Part of a small language model's weights.
Size: 25 layers, width 384, 3 heads of 128, MLP 1024 GeGLU, vocabulary 2048, 45M parameters.
Architecture: RMSNorm before each block, rotary positions, no biases in attention or MLP, tied embeddings.
MLP neurons of a small language model. Each row is named by its layer, matrix (gate and up: input weights; down: output weights) and neuron, and shows model dimensions 48-175. Each number is 128 + 24 x the weight over its row's rms, rounded and kept within 0 to 255. Numbers have three digits each. A neuron's up and down rows have the sign that makes its largest values positive.
After each neuron's rows, "fires on" lists the tokens most often at its 100 highest values on Wikipedia text that the model never trained on.

L5.gate990:105081121090127147099122136170150116144147157126118125095097111154131132107119106153113117100137114125111132104139118137123150121135155107107104121086095146155136109163150113117147102133146135144114151092136105135156128117118136124165165131124063134073126157136129173103125119108098133149135132134161119122110097126152091117136141157136120122146092143106134123081155113103142114198154
L5.up990:131094100129148142133141150125120120152111144163126164166167136182150142131118147130112129119120142140071136112143101168123119091119146114127158115132095159144120158129164141100096123142126121152145098097139139134087112139119138121121141194108164143113190165165124102124118117106112126148096139073101158104136143116093135112167154161098102111132111098116131162089099183093156105132133
L5.down990:156108123175126132108119140138123096157064121116156102157116117152097125133140151109084158141115161109134133134146095158130084111094130131116144111116106149136073128130141120158138120168174147159140143117123115127073130146128139112105103121148175108200113117118191101148116107136151131116137190155124110120165128140078125135121146113082118120120100116143137120129158141150064164140104
fires on: "o", "e", "to", "en"

L7.gate587:113120117138086113134122082129108138133141150130108117100108142130116106110147101115091137147143149172093129131148112149146129132113136153162135094072131149148149097097134081140100118124127105136152138155167175131160144113112116121122108138086121121172122107144157156141132136128141104089110153128134183089195109062155122123132129132115156157107130085151161111147117128171128129147118
L7.up587:130175148111109123135128091086144112146141139183114137104115132093115157165115147088122173129142148134124114146130107124102081100106108104089127105096122125162116147126101100139165143159124147120123121150127155124114131152162136150115118144141162168132157165152184103144139132120178131136168135143080143105145128105217162130106117147140077131132131181124153131143125131116105117108105
L7.down587:123125082138097135125119121126118113130121173159110117094122134074085180128142187124079100091123180130150131141131138143125151142122111103109119126132141133100126135093134055099137076180092139126130120190139136158153133139164117101144061094134140110116085111102140157119122147117101123119141089161107085166150107120121128107127118111146169148132124134106101132122079153065131147147098
fires on: "I", "la", "vi", "V", "ion", "el"

L13.gate536:163128137126111142129160131101104139139180104150166137096128179082148130138105156106104141103123112156112158096156170098153114138128152132122091128108164086087099111134122144139097110128124143095169129105133116140130115166149136138087163104099137127120138152090130136159115107113112141094098110153133101111122132118158148091122099111107152137146121147102101113119141111157124116104064
L13.up536:154145171136151125186131108157100091135129143129129144145135130074151187190113133148126125145118104101098146129137143117108171134107126086128109128056146139096130092100146122111147125122122102161133119125131136138107108131157184131154153136137134086143115134153127134150104111115117178173149131142144159128088128127124161119135138190108167123132122106131095134113120128148126170123091
L13.down536:128140128081102141126111140117150120126111172111118162114152095164106118110156124116134136160119169112141104116158126116087125157151163124097174169128129119142137107116114133139127148083118129144157120136144142121156124132137146136133113145116103098114120137118097104118130111178106108160155133082106166141160082160135153148139118149113102120158150082118121112138085146108111143177121
fires on: "e", "ed", "ta", "ce", "iv", "ly"

L19.gate973:136163146155163134125128116143133128146153111119149126143175126130136076066118120145075154143161073125156118154108118105120163092114115096178119145124174090102092147126155105125121111079138108122129114093170141132124092156113142103133125141145162152108144149135125143131136105143138107112131163172141151182144135138151119132104120082129107105108135156103090123195134092151109121160159
L19.up973:120098148119161104133176124114126124154117158136140109139138115143126121123117111169106131147123130147192140133109122089132140113142141143129145174119170075119088108145116135135115121143096150175120135128127126163119093129128104109138089132111114124099123107127126140135168149106167157136162121109137154141125190075121100150127110161125098152086159126165109093119129154129143119117146
L19.down973:128120169144155149128153080117163117120120122163107126120140142080146107116131159153138150124085076103098166156164097144160113104126133092136120113130080101174121121103127077193159132111124146130161123126126137133130113140119095142144108134127169127142125165135103134114139119126129123114118151144092155147104152138168093136120132142101140183096095140143132159140182136137136128134149
fires on: " I", " co", " Bri", "I"

L14.gate336:118138121076136109124091088096132105177124123161157127122168132155173107119146121126143123122078139118086112119159142124160101128115160137140130105130116125124158079122161096073126100107118146124102140150163129115151138131138183164124089072156131168151120126151179113164145116133111192114093147110147104138159109131148129135108169135147148127105096089175112093121167150210128117144150
L14.up336:102112126077147106130114124137115120136096099141110154090125116108138163139144140122116140125131122135074124127143103128130134119075126140150097118138132139121137097093077161138113109125110123126123155145115121123159128098095164157117119129109124119151077170094096100136109150137156085076164091100144132130153119147136117091160115127142112089099146077151118125111159135140099094090097
L14.down336:127150173113141114128133119131107171103169155176111127112102114126149167114130148100097134107093174088147100132147100133100142152133141115123200147115130097149147115124102137148121180141163150078131140140177160144146146116163113155066106141138114123116143122136128155171107105114109151131080106145133145089124135156139111112122117165141157135131157096189120100152099162123102166136104
fires on: " and", " to", " or", ",", "t", "ly"

L7.gate153:120110155097146170147133107142169085110127104086141172072134099157124118169130160117139146144128162125144117101117098125104128151108159125122124145096089125123133158110157173169108129194128130135121156108094126120141139113144145170160158131149086114137142128142094116122134163140122126139114076144137081174123118127158143148133139178134109129156134109119143139126146122138118131136118
L7.up153:123092130115152147134119148144163143098138151103170176115122096153170135122123151131161109128132123104157109109122159134132144140084165158107074114151167150088122148122123138160131135162108106127079165148127153111118151136177115165153135070151118135124136170115125097122140123137085111171088093173146146158125143136143118155143184160135127123135179165095139125110181155148134082131171
L7.down153:162102108175104137124133131128124137174170181180184134140152103154127109100144145116115123154149131111074113114172139092143133113114121076107172147175107138146157133114093157173151105106115101109106153155131123137142129115110148168155117134128131100073092106165127115126159102106122089093134118082116066140148108116147132159100146127106115126099125089095115152125153141111135109162144
fires on: "ar", " Mar", " Dr", "ra", "er", "ct"

L5.gate314:141128122115113152123148117131167162129146102136117161148172140133144113140097123135090099126135166096136105163135117140146112130142173176118142162141142130121110137138135117128142141123144095139124170143134137124165138131166095117111122111133128141103089142169119121169115133131114145126142153102102084069120134121099110150104112146142122083164102152163114147146143072159146141102144
L5.up314:157152118118090097139123159134101127143136105123119148109192086142111100143127087121122130116113144111111093121097108110071119073138172153133171099143139123166129116120145095123127155132118094133141141137125161142145125093175080132090138152123112137095105106148109132135082126125191127133121126105138156094164096126105123097158121135142157098140102118160119119141157110168147109136122
L5.down314:089137112134120120125118119128101124104119118146106106130136126128123161092130138138131120120112089125129129066129126068104148116097095136138118117153110090133100102127148116123110156143134124136090112121094157128117120093127109169128164127123138158113129071119120156084104092169149114137101107074151155139165111124137131110135154111137164102117137093174168091120137154148144081150103
fires on: "re", "li", "y", "ro", "on"

L7.gate598:114124139126119150172089121153072137163166110125106128103127120143149127079126123091132159122142123097111167110146125157124115088135146187109086161116155129111091123136172151180128125140146128140150092105145161110145118135130132090109126135103121097114148092121127148184146180177165154103112123128137103098097110146117118146126114128154092139091158129116140106139120095113104147092155
L7.up598:107189091128107122142103108155122124158137114137080113147094157114128142084155141091143151142110143131145145127122105153115144108130138144110080079120129167155089122121138120195156130119088135149162114116134113101137120129135140103097147118134125127131100112109140124150113140168165142133117128118113144144111094173147133140107145156129144112084158149091163136164131077131120148132160
L7.down598:130153123177147122104134150111178148134114111154139133160109112118134110170128137130118161103118098132159094156130096110142143144143132065124166101114116133159124108121079118107125133096077124112131131127145102102098136113124106162116153088159145142128107148121133112082124110079080134146109175082136194151154123136172124143109128119122151106139111153080141140138127119149150127153105
fires on: " |", "ia", "R", "I", "'", "ri"

L5.gate230:135103142114123169100140175147160088143114102073135123102130118109128107162149179131109105103115100119181129128143160133157165144089157121114105159118163140119158165130108142125112108119144077113164133110150140088055111096136132131147130154099087115123150102096111135114129142123161116120122117108164134092124114109118147131123162134166193099110089111140117097149135171144122120137139
L5.up230:131132118118140182127125156166152108154128071132106122130101100105170109128120163108107126118092101149137148105101154137125138157105144152101126121153113158121109145113081164159114125149139103142121120113154161095106156094173123101121155131123095125129171185170129136095137172172111134161077111147123102137129114155169154092152110115134152077121104145132128144125133118139108097149117
L5.down230:119142152127115117101107124141159122125126096122153114145177116064119124128127157114090139120125112128123101091150102128109107153143142140116181119100112149120092112115123113154146116158142132129107144182107176109128129132125099124140107085103114101085112129164148125086148090171132145139129097111117160146095104121135125194098115149125118155094113149159178168142158118148147080136098
fires on: "r", "er", "ar", "ball"

L13.gate852:154199186108155087120122112095137131106117161116141094131118113129154133099126127111110140143135142154150155158129137129109135106162109089110135099116144107140108113097082108149149170147137093155139156157130169122163128148139101117191088138127064099158112182127113132137146139149146080112109154133128063160169143138136130148123095162112112101106122156104160138168113098092128131138131
L13.up852:151137153140145109092120123146092139154172127138086110146136136131132163120107132151111153093105126115139108126136158100097096148151134140147108110081114133125132119107109136119126117167163151166155146134141113125115144127107091174115123162115104143149148131134111140148133128099113130137109114155118105121097122105112147130126158151088052073096117146133167130134180124134080111128112
L13.down852:105127081087124141147141137126106143100101151153119160095154139115132144155122079107116104158123134145125169128112086143110113102103113106159132143129122135163106155181147117110131167106116093084122104095111123107116151143136207146165122095126122165121111119112138119119109125146129132133095085110119160123153109194137126076152112101122153160173144131134111145143147131127169100125149
fires on: " of", " and", " a", "ing", " to", " with"

L5.gate846:107129115112130142148091108174157139157128150122136123127115138120160133146117168140127145100129131109168112096103137118117160128139125125149131133121096134106141182106171141155148155132152147142113094122151142099147144123138122138143109139155097156135113146133159125146099133175169143106089137107108127153125153162150118158150092126162156147147126123132141091154087104121135129086149
L5.up846:131130067104123083119138136134141126128145154139111112119133098142157135157115167146116124156162085152118117117127088130137156111137109088153197174186127131133149154102113115113136133164159161154102073141140142097140126115130111132099092105095120205122180134119171149139126141147105109096144183162134104162113183154152192166146083204138107102126119133113118140178157094151105149091103
L5.down846:142129124124122118185140101149137129124164125134114134105128083088137154109108145152141082107137127103166079125127108115138090137168124118137099149126122116135134090131126157129121125124117154136140120138134136099108119149129125155108146118137081133137099118116108097114150139148089106105160128132091168115152132126169110116100097138131138171133074118114135096154116138142112095105093
fires on: "l", "s", "t", "us", "em"

L14.gate804:159099119114101158137132117137131092160115121165124145102108145121118076102100125140107110090107136104137095131130148129129108120133096144149164170092145145121105172148118115087131101118113127147138131114110092120119099114115118122131137099107125137110106156118133154087112129149127170155120127181083115150111139116135142113181064094102117102153158115163129107157147129119143147078147
L14.up804:094142094142096142161102108136166060125141119136133101173112126096105145126153110131109111149073160130067113167095151134133128109147148094137152181158128115152144157087142131105174129146144129182156128162145116142126132132141127181127141134118176091126147136145112128144144118138121112143134105127132113179122135163167123102155120126116130098137138110112129130111145140105160096141176
L14.down804:093128145117136135150128086125115093135140134133101151141174116106125119136139100115088102122103125145065143157146107126092077151164078167139133103105146159140117125134131148099137144130107124149137123154083120159180105121143135136110131168118159145101134147092146055126126133137144143140153140162169135113115146129166102106130107149096136116172133099183137077121117126121153098139100
fires on: " of", " The", " the", "ar"

L7.gate754:167120170103123149132122129151094167155126169128134138113176183125095100149153118109123155110127128132146114138127135121111171160124138164140136103095141122096137136127117085077103148058149132108137134156163114112173142138100143130142129114144129159122088095130111081106128154087112142170121126089103152113148134136119118075104122130170123092131164155088153117118094120160172114113148
L7.up754:165123138122157091158122070158124114141099162157122120163105110117143122128143159117097169116164152153114135131084115145097095101119153158111149138108111130120134136146142137158126114150138123118124145143154186099154149123131135171072130125083122118137113149132112135165087163093108096133118090156118127113131128130139114112121172115121131141200083188137111096139101090162095107132134
L7.down754:178165141130143102125157101115117109089103126124154145131149171132153139070081144126164146126117071102158126118146165130100169104114126146161130130100167074164090162128099147112152156126172151152124147132121128111170088112129121089124094119103132106128127141119112175091143135136113158086142134147117095139129159111105155091104135145153125104147129140118154165155160145134174140141133
fires on: " sign", "ide", " level", "ign", "mo", " He"

L7.gate418:116160126113101130099110111122117150161148157100105184118109163148105172142156154126114158129166142079114129133122156161111101130148121154152121119096089146101093118154140123125124123104139125135136143121115162168086137150142131122087137150130119134126089135109135084159123185133123059137139105129099084122102146095122146107178155142144135115141149142148123115143104083115129172120111
L7.up418:109131144113136089122105075116118107144137121128100120153138114164106123126146154105118144120095108077080104124091133145088113100170068101123124107149100105118124110131132112116106126148193142130130117186096140150108160137182138093093149154135091129098109144128123129162109094160105117147125129098109123147122132112114138121139175165149129107135168164135126129101124108150134115129119
L7.down418:110102129161169101131129126164114090102148104118153088159122099131141066114108108148151118147109113129125088127141142097139177127081083098127089131135128153152102085104085077129067156139135124131138127160120119063118126125139119107109156115085148163142139130116135134131129150132166185153103138109157149097158108106126156136109102107128101162136121128143113178133151128150172094125087
fires on: "ri", "y", "le"

L7.gate896:134118092083143108079119134135122126136086172143110103134136152161146143153142174102105089132119103154128109094130112180113174140112143129080131128096131148138106134124135106156122168176152116157143147122088100120160119120126128143143115121095080126103132118150169156091087111131097139110106159115086159110110152147167110127093163134096134080161171110165143112158132167096106134151117
L7.up896:130086078153146085078166152162085117137088112119108103150150103147149137130136133127114162115110130100142165154141143121085113123121137090120132143123127146143101202126124152133102139145131135135134084147136044120131104134149142065148127105142137122119124129174106102096081080136109137139100123147118107134125143107137124075146111086131154104126088121147103150095141126097109134129136
L7.down896:133133122104155156113153139159116121114131106152118097129172149150106135105110130105140144138103139129124125141092096131149163123108159155151104146158116132105121128102112152098120118107088177161135171097104108185113139112090096120119145149138145132136131114143134126121143144122128115104121106117141142145159146158113129115125106074124166114110141146121153105134117094175089118156137
fires on: "o", "om", "board", "e", "n", " video"

L21.gate15:138166138129140139139131149093158135187149132140150094096141143096143142156191132140124103119135146101137102122112140144122128111173119148186104098112155136128154103147151145117116114147113149126150131191131119100147129123153169160142118138113140105126126123130149130176169158139120143125133129100171154132115141141125100128103136124104172107108118087136081134133151135091123136121124
L21.up15:132137124115118134155137106125142149152082139133117157095159093107170179091107139094136121150101123182106148116168142153121060145148134143136187146139138150154136132062136184113132146089121118150144105127126121113119123124174127123125142152137163114145088112147168095138095115112092074122135134096142137139129122132119095156116108115157111130108124141122121144141138099128110151136174
L21.down15:125120141104140134098132110117181130111162135154085133103093117134133124126151127156118162158134155128134101144120131143138145097163148114111109160174089112131135148119104093136133110111128151118135142099129115183111133108122138136086107122112083170094136131162100137138138144109107153115133122136110064090153134105145133113166146115149133134160138161148114108144121114127161144090111
fires on: "y", " to", "t", " not", "s", "ly"

L7.gate822:141136094135134131135181158120127131099131141115109133129137118122095095111119121178080107150128156101115145101124145122150155163156155132146113137110109158105121150112173138097087147099085088110123165119112109167117137136126137116114110086086117117131143140164164124109102106148170181143178112130159137100102094163092138124140113098129148153099118108161124121155125150172120152097131
L7.up822:175124070111093078083128178130119147102138113137091077125120130130085095131101118154094099172093109138128118136141143130152158138131138103167138106126092118151129117141091120090113107132100103136138089079139146136121134119104131097126141112118126103181149150163135136113108084110113120133127123088133147177103120112154115128138101133140160169140130112099145136153111139140113137123157
L7.down822:153116151133158074104116117115122125125107104124165078071117134137127128169163102120156148199161145141123113122114143144122077147136142117129102137126129092159129143136136163174135104143132133120147137122123120157124106118137135059162160120116137154168140144107135143133125177124082139111056146144180128175135148109129137142093111137112118130138159129135083120146150054137164161146124
fires on: "s", "es", "e"

L19.gate532:109123170158126119152145174132145180139167117132092095140140135134110088135181133150095121120132126161142115149108107145120090156083113137158081160166126101110108125153103136138125152153140120096129093126124114118141111099092171096134097086142115135114126136087125118125138149112147094141136164140141135131137131129119089137150131141129180123150089147090130124153122141110100083127137
L19.up532:161123121075139132129120092136112172150141122105122139092138107099158097150143093124159137130143104142145122081145121155116105138124090134110137109167110142119162128147143098130131084089188138060097090081159104138098133126114142099133156117171131118141135133140134140156129132148104113122134112147094116133094126112126131132126113096138108110109127157110128130124135127140105098109124
L19.down532:149097118117163147094148136153096135127153123143108112105110104138114108100096195144155124137140168137163108091159098117133123127152114118138118103099122124149125102136156149143133134133116131123102055130187120121130116142127108196153114154159168129141122081128136114061160108161067131112161092141133110098147130077101162136082109102141145145110136128115131156107127130144127132157118
fires on: "E", " 2", " 3", " ", " 4", " E"

L7.gate319:152135119172094174099171178132108150143121114134127182139135102151165122123124123144096109115101115075147106137133157135147139066130128137106166117139118143123101124133132144137169127171078151136143163134110139118133108101150187152120121101134107107155158114130128130143123153170152153092152130109138081135150137127137125088128117144155122129119117115127120120165102159116163149147146
L7.up319:115119125126097140117175141147087095125145128099125147177136104178160108145136079158098135143090118102121109143124126118136156110123107133117162107108094134074116103111133125129112134130127145125101153163080134106129139130145164145113062104123103137140144094119141100119137138163160142130143170107129103111126142118153118137107125126153139125129145129109122138141122156131138142144146
L7.down319:086105155138127140155115139131103106107100140098090084192141119147131138132139063138152153140146136138098103185137087142128128140093094118134116128123102094114142105130137129175094133103133113130112132129116139117098162148121075131127095107146129116132083111108131125093154108145122071145108166100110178107099153119132150164134118157116127148165142107081132100098115128165119104146148
fires on: "ge", "ni", "te", "ction", " ="

L7.gate150:135127143120094091161112114061125117116139159088134132117125162152182147104090087174087122129107119131094140111145097136089150132138121164120112129174095172122102159094121168135109127127131107135121148106107132118150149140129162126117153170110136086138147089119153106150150148113096130106149167125110097113119109143157130080134094137135132106140124062105095146143118098111146124115156
L7.up150:172114135136104138116150149129122137109105130122116171192155109126123123109109101108128129133188142163093165132127157134146109144118133095167106068144128121084172114093102152116146127130136120139119133145126140144120095115141135118127110162109126124115175113112136087143099085193140118144136086175108136132128112100133100128129148125132157088134114137111124168138147121155123150117110
L7.down150:151135179139085106136152104131112137135112125111115124145120163148150130143114107138128115149149099136107137156141131135115142122115132114148149087118101076104124172120150156126133132138141159132119130121071158113158150122124135165164089165089133105137122132135155147164134168126146115114102123111113137100136092147129108093118096135129119092188092105098139181126137139094174154108179
fires on: "te", "par", "en", "ent"

L7.gate660:131120159129129131123136117120122139145128142133099149075107135080128126117086153098121153124137101142129144136141109137161151124162127098139120111153126097139125134133169144171163148114139140103164142129129106110121147092105109156085145110145142130142127127129095079107128150164069089082160133125140131143092132164158133162141087138119151137151122144120116104099125134143141142135144
L7.up660:149128137099120139146180124156111129164126142131131143044159106126150120117157117134129083135137138121130123152173125186108117114153088083121130115124109158096127110109103116083080120103162105180118142159085161097111132137089154143135109178129090122121148127131114130139073142129167173089151123173140136166142094151128119121152139134093135168137122126100099148146154142118127151104096
L7.down660:134157173128133128086117157119127145118144138137184166144134104138140163137113172117142126129139125089143124119173160140081111115071127138128179117129129106115151146088122126147135093135103141124083110125123111102121096121166173105134112118158148132147120114119092134149148137134103165142110141110148106094157088125118129125109095112109102125115123117137168136129106095120125131164136
fires on: "ta", "ia", "e", "er", "ma"

L14.gate202:123148168165166155089157131108144145114149138138119127125153178090121168156152137158165138115134118110116124139138126132132131139157122119139111097133128150157116102157088134115112108135103132119129128173135114122100079121116127108131114185146102113149078107125149162160137138192149139100125092140159131118113085127121146135117117091172116104134115111115118150104139063143112111116150
L14.up202:150156131136121150090120154159156147102127098161166131134100120165101121118113176112120139103131113112141148129091140149134059100158156089158133155146115106133125111151117129138146189151105117136138136152150143111083113079127159116113142164091138115121143131090129068113177079154067133097110132144164139131158119133087160104149088116181133124131165131151118106135110098139134144092126
L14.down202:098102160128139083156160117136127118142105188149117085164087156103136109122140163142109145124165166187124132095111120114128190168098096140123111116108155145137136109091046085135127138098093091128145148091163151146158098132160145123133142138153146141112144113168133118112124120144140153103143125133084135167163140126171146134124097118156095101118090119131114145129148136118154122116141
fires on: "hi", "ri", "ke", " Great", " Bri", ","

L15.gate455:157160097127103100107131159119130096151146114138105115141104156121118136163126146122112088140144128139097167127106106154101135110136113169138132128128150104170123121112146118126139163114124116160130154172166125128136117167121118116143147105127160133132089109119139135133139129094122096167178201159154143108175133100199137073126111117100109095153124107121143075161106136130170079135104
L15.up455:147151122177055124133122146141127140116156143160155111117134150126146145163167166121097101124103162087132075127142100097085165110115119155114099122076126151135133135134099130130111131141134142141135133176086097126169120109150112170103166116167134151108111116159117128142106129153099096112138143139143131154139136131132140088164152167127149181163093106116121121092148143120124127171116
L15.down455:071143105168074093111130113175122171124131136144101119117167131121168138151126142139066080162141137157086149145137104158135140118149088123141168115136140118135117131131147111114126149121118108135088103173099139123118114141113155151132129104168122115145091099118133105166143151126149093125079149186150132105123128119119113120155139080129098120106111090087102136124118186157166130117095
fires on: "V", " V", " II", "I", " video", "ive"

L7.gate583:131107132146138112102178121128128141153167109103128100162118152141140125113152139053157110144115123140142118141128149117133110133138130168130161130110076112120147128180136125148085139122150135125134162124184122153143142137098102104160139138090123146130073097154114101116124119155060090094169125083155123153163125120133158136155101162151116107144148117146098128117119148057132119129174
L7.up583:127148092149151088131157119142157105126126095128096102133089162131159110124072079113120120115154142114153109105116159078140123146121162143166112139125115097122118113136147145117126112154167149126155150107125096161127159116122108122128119175104127129091082114130090109118114134148131072129091135116116099142117131097123141117147124140118119147162113176144158125135130110145129142144147
L7.down583:143124127121121119133134129109151101120138136094151144119118096137129133110089141179163107107133139152112105133102102149109137142097129101083088149172125111135130111126115113119134116094167140110140146114091112118132124148109119101130145116089119151147134136120108105156127166116124134143089075138124121123079128143152110154112143094154095105143118137111175104162140134134168082153119
fires on: "y", "up", "ar", "ul", "em", "am"

L5.gate744:073151121125140129107115103138090142116170148159164130128113157118156131111114100126065159089110133128136134110144129111113161129058142110159133166109079114103084134142149130128134093123084131117122116143114135107093123150129151095122146132133097141180126152142151133110063150127106130089121103191143143088109138163143143134102148074104106106110144130108075120171138116134146104077132
L5.up744:138140149109108153133110115094126124148096126166097128159135146070122158136134077061125126117093119152121148164118102095157134130099108191088141148148154137097130148121159107155134124127144112135127125096146140161161131104155122123123135155142139153131131144161127132149132132121139123130118102128117117091136119107095121114108127077160096128086130171135088122131104122164093122134141
L5.down744:130137144141129104097171134130146087164080077131127134103108121127143147164166109119113099105118097113122138156104112145158140102146174150108131148111121122123113139151171086157124118095156111112136104092140128140128086135172128104115112151164115163138156115097162165132128145120150114122159142152151134178116159104135090099103100118130074113091133127158089169152149151145106104116123
fires on: "I", "a", "al", "mo", " I", "s"

L13.gate637:088152133136146109121105161112122144138091138126109117116110142117145107140158144121115126112183117135083114134146111151150129150125138120116160104149108101106113118134121140156148143137087122171121110165145124119127151109167147110145147144193119158164114112177130117101096126150109134121138134168128060110107095152140162147144084141113094111127089124151120091123112122131104119161132
L13.up637:118136109161145106101103152160136169133140089131084102124138084188159135152165122144103137107129107136130142092128123109140150160145116120133097099143098107117146127121115146131084139138148096157133157124109104156110152140118127159169140105152113129157122103144102117139142120133096144129125120111116171150164110125141163121122133156088133091143171143109106119114206162119137151157140
L13.down637:137125129101136132128172125121105166137138111118139129141124144125102106103131145144115124120094126116149125124145100167126161141143101093166127139096113159137107169117109113104100109116117134140096129142152126137201150115129160164100103116163137141179149138154151129116149106101114112145122130136151151110131199107099123124137137114101118121135156142146143170133099168115097108099126
fires on: " to", " with", "ter", "ed", "or", " by"

L19.gate422:113135155149139131108137113098091151127147113125118107118138135134130147154141173162076084123126107183147154127133110154145113148125111106137121115110108122128145124127162146128095156155103181147125123112135164113128092122122120136136160105148094107103111173092127177123144175129128076139130153102093136169107151115119114138122127130117134154153078129129082147120154126111096079111150
L19.up422:119144094128140146105108089133136149129143157095138137164117105145130093114175093075106132142162145112143169151168135168162119181149147129083153166140137116119135131174141140161157105149149130115156116087116097137081179104086137132137124113160140132106094125160119123127147111157125111144122134167159154141136111186082121125130111142130181149126116148082116110148118127071097118103102
L19.down422:139135146091118139129131123122109150135115130075098116120123157135147157123092145105119157107120157181113130152171084146167104122141110071124150107109101113073110102171114105130121089093161192120139174091141103146084143097138124102150101170142125105142108153159093106112116091085103094071107161152138147130126076126113156160144143167142095124137123135183150082139152092142130159147136
fires on: " 2", " as", " 1", " 3", " 5"

L5.gate135:106170106134113128113114124102132136160143171120158149160151134177131125145131125123164165128117170154161085123143096123147150130133119110116131166091129170081113086124150160141136133125139188136122078122122088126143121140115099107150134150163119105107138116126173110121116117156108163100131129172117133134108152115149091127134124113136124156107145120133087147140086166117125143090133
L5.up135:140076141147151074126177153110135097140083125109097140158105138134099129139125102144141127111163121156160121122154093135096143103111129108136163160142107168101112119142126117100128157133164149133133137185098100146078118134147103065127071112124100151086115118106151130100164132125141128138147128146182126126083153142111156129168113088137129142103133127143118185122090123102117136107167
L5.down135:153144141117129116162132120143146150106148099135101092079117128141133136123122098124061116102137121144122147129118129096130099105122158138162142141184123069135102124131138116100149121122149097180101127171109139132129073146139173127128066151169122168138101142108113129103168118102144087152128147120152159096142147119122144140114116120148128167124080126179130134146096136170115096179145
fires on: "s", "ter", "em", "l"

L7.gate557:145137142126094105128086116156148095184173144159129110141116152160159127133102187099146113117140129135112167097149138151142115141124110156139167150127097125126123148077104132141141145162121152096118127142117183134163113114090119138130088144089130091129131146154142139095155081124104168114147128094129133095138133131193111116128130116137088094096148145110125115144167123150116129125185
L7.up557:136176124146096108108158150109133122138127120104168141153134159101133125150132157150136096157116130167128172126135124135127098147169117086174151098147156091122127119107146078129153106131134117113137119149099126158115131103081087160123119157128160140127125110139172108115131096153080133126142108118111145132165122128140098140108141105133126145109137092118138084124133131141124119153148
L7.down557:133060115131174131133124122119080157126105119149081134131118149141122124105128124140163123131126121131128135088135102140149116110133093123115142125126139116157140141109137168145141157107162125113137149109096100090077200149137156141132127151123144135117129144124122103150158173147142127118125147103117163107100093101053118141119147103104115114160106113122126154145149070092118166102148
fires on: "te", "y", "me", "e", "ent"

L13.gate602:132104147100134081062174129145143124158081077138094152118123114145158098144098160104123157146142136109061114147152132107203150148094114161113146114157101136163144177170132130107151105134064147096138102113149080076134118111146118134125112122166118128115109129101121094087106065143061123139163126161136094107100099109140147139101122123129100118153094124143145109086129157108123121185116
L13.up602:164091143153103134106091084101096128152141131118158135113111186141144143098119132121132047122130106079128116176141122116136146131095124116168120150112143101103147168097103161140130128143137047094134132134106128095088106117103119132125094126122155171168124144161132166115128148161128142204100135123134096133112154111122138144094096150160165140144104146144152116114125175144097123099117
L13.down602:104163145095134154134131164119105138136105100127133160136104146124168072101108141131149113122158150139128124168171100127126123141121128147092145139166134119083155082093149097161126136119099091118143108147141088123106129112150121123127117124106129116136095108154149122118119136091122136132102164100113142178188122133115144150122105093158121127132100123060151113105102134131148169105119
fires on: " Total", "al", "ta", "ated", "d", "if"

L13.gate740:156107143114156127142159179131128136107165124159148140158141127145124106131095147135131142145127156146125146141115129137108161120117110142113132109127147098134105144155127151146118179111134104118102117134131136101150149140105129112146113134107159123121154100134088129176136105117099143168122141129163117131107105153134112137119132126112139126122143064139160114108104130151147111103145
L13.up740:126142137134114144126129169121106136115151119146119162151136171115137095141165087105160105127137127132134115088096146142124135084145122130131145152169154051121134089099142087123106141148127165133067117163115094127126130145166129120152089145140097154101129169172164141166121119116127150108161140123137116121115137083112127141140119155121126090110143165173141116127135136097129132136146
L13.down740:126105106160105183177127139116130112144127118173153087143112132094117154134111139120149164138139159146101116094135117072128150132111106121103165159098144135080159146117167098152139185105132089110115123140126141105115146150119150139115137174106171151127140114130138093169109146121155100172125109116158106137118156175104120129134119126128146140119131147136170153118135135154136143092130
fires on: " un", "ca", " close", "fa", " Un"

L7.gate751:152156129134119144086103140167124123139123106112113173147135108133108112136162126149129099126153145131115119155140138099105128185099108143084121147105142081129124123147083124127095179145155074155114117069127119116136145111121098136134102134119145099146165137105160161105123171082124142122135103130143127148109104115134092093142140114100129152129153115131126207141137116151100129164115
L7.up751:119134114114089103157135125101130117148104134136101176136117138097141101132130124158102126124117175092136111113110112153129118132089148142144084142092145142130133128113102129102126168079182128120145134146140173165149128119144124136107166130149099121144114140148102160123079119128088120135154111137111135126121122094167108052145177136124109073118156191143143110147183120127123156131109
L7.down751:145113130091143155090137083085098107158117118139142109137116139143133129132144106144131133147128119134136146157155117176096127158139097115091128099172150147115141147161114104108138129102141112146146108103152145114119126132118132162133084137098099122185112166074099154113109113147118081125140130113126126157118127121120155113148140103121127121132174158160119110146119137113119134181118
fires on: "ir", "ran", "ha", "ji", "che", " Her"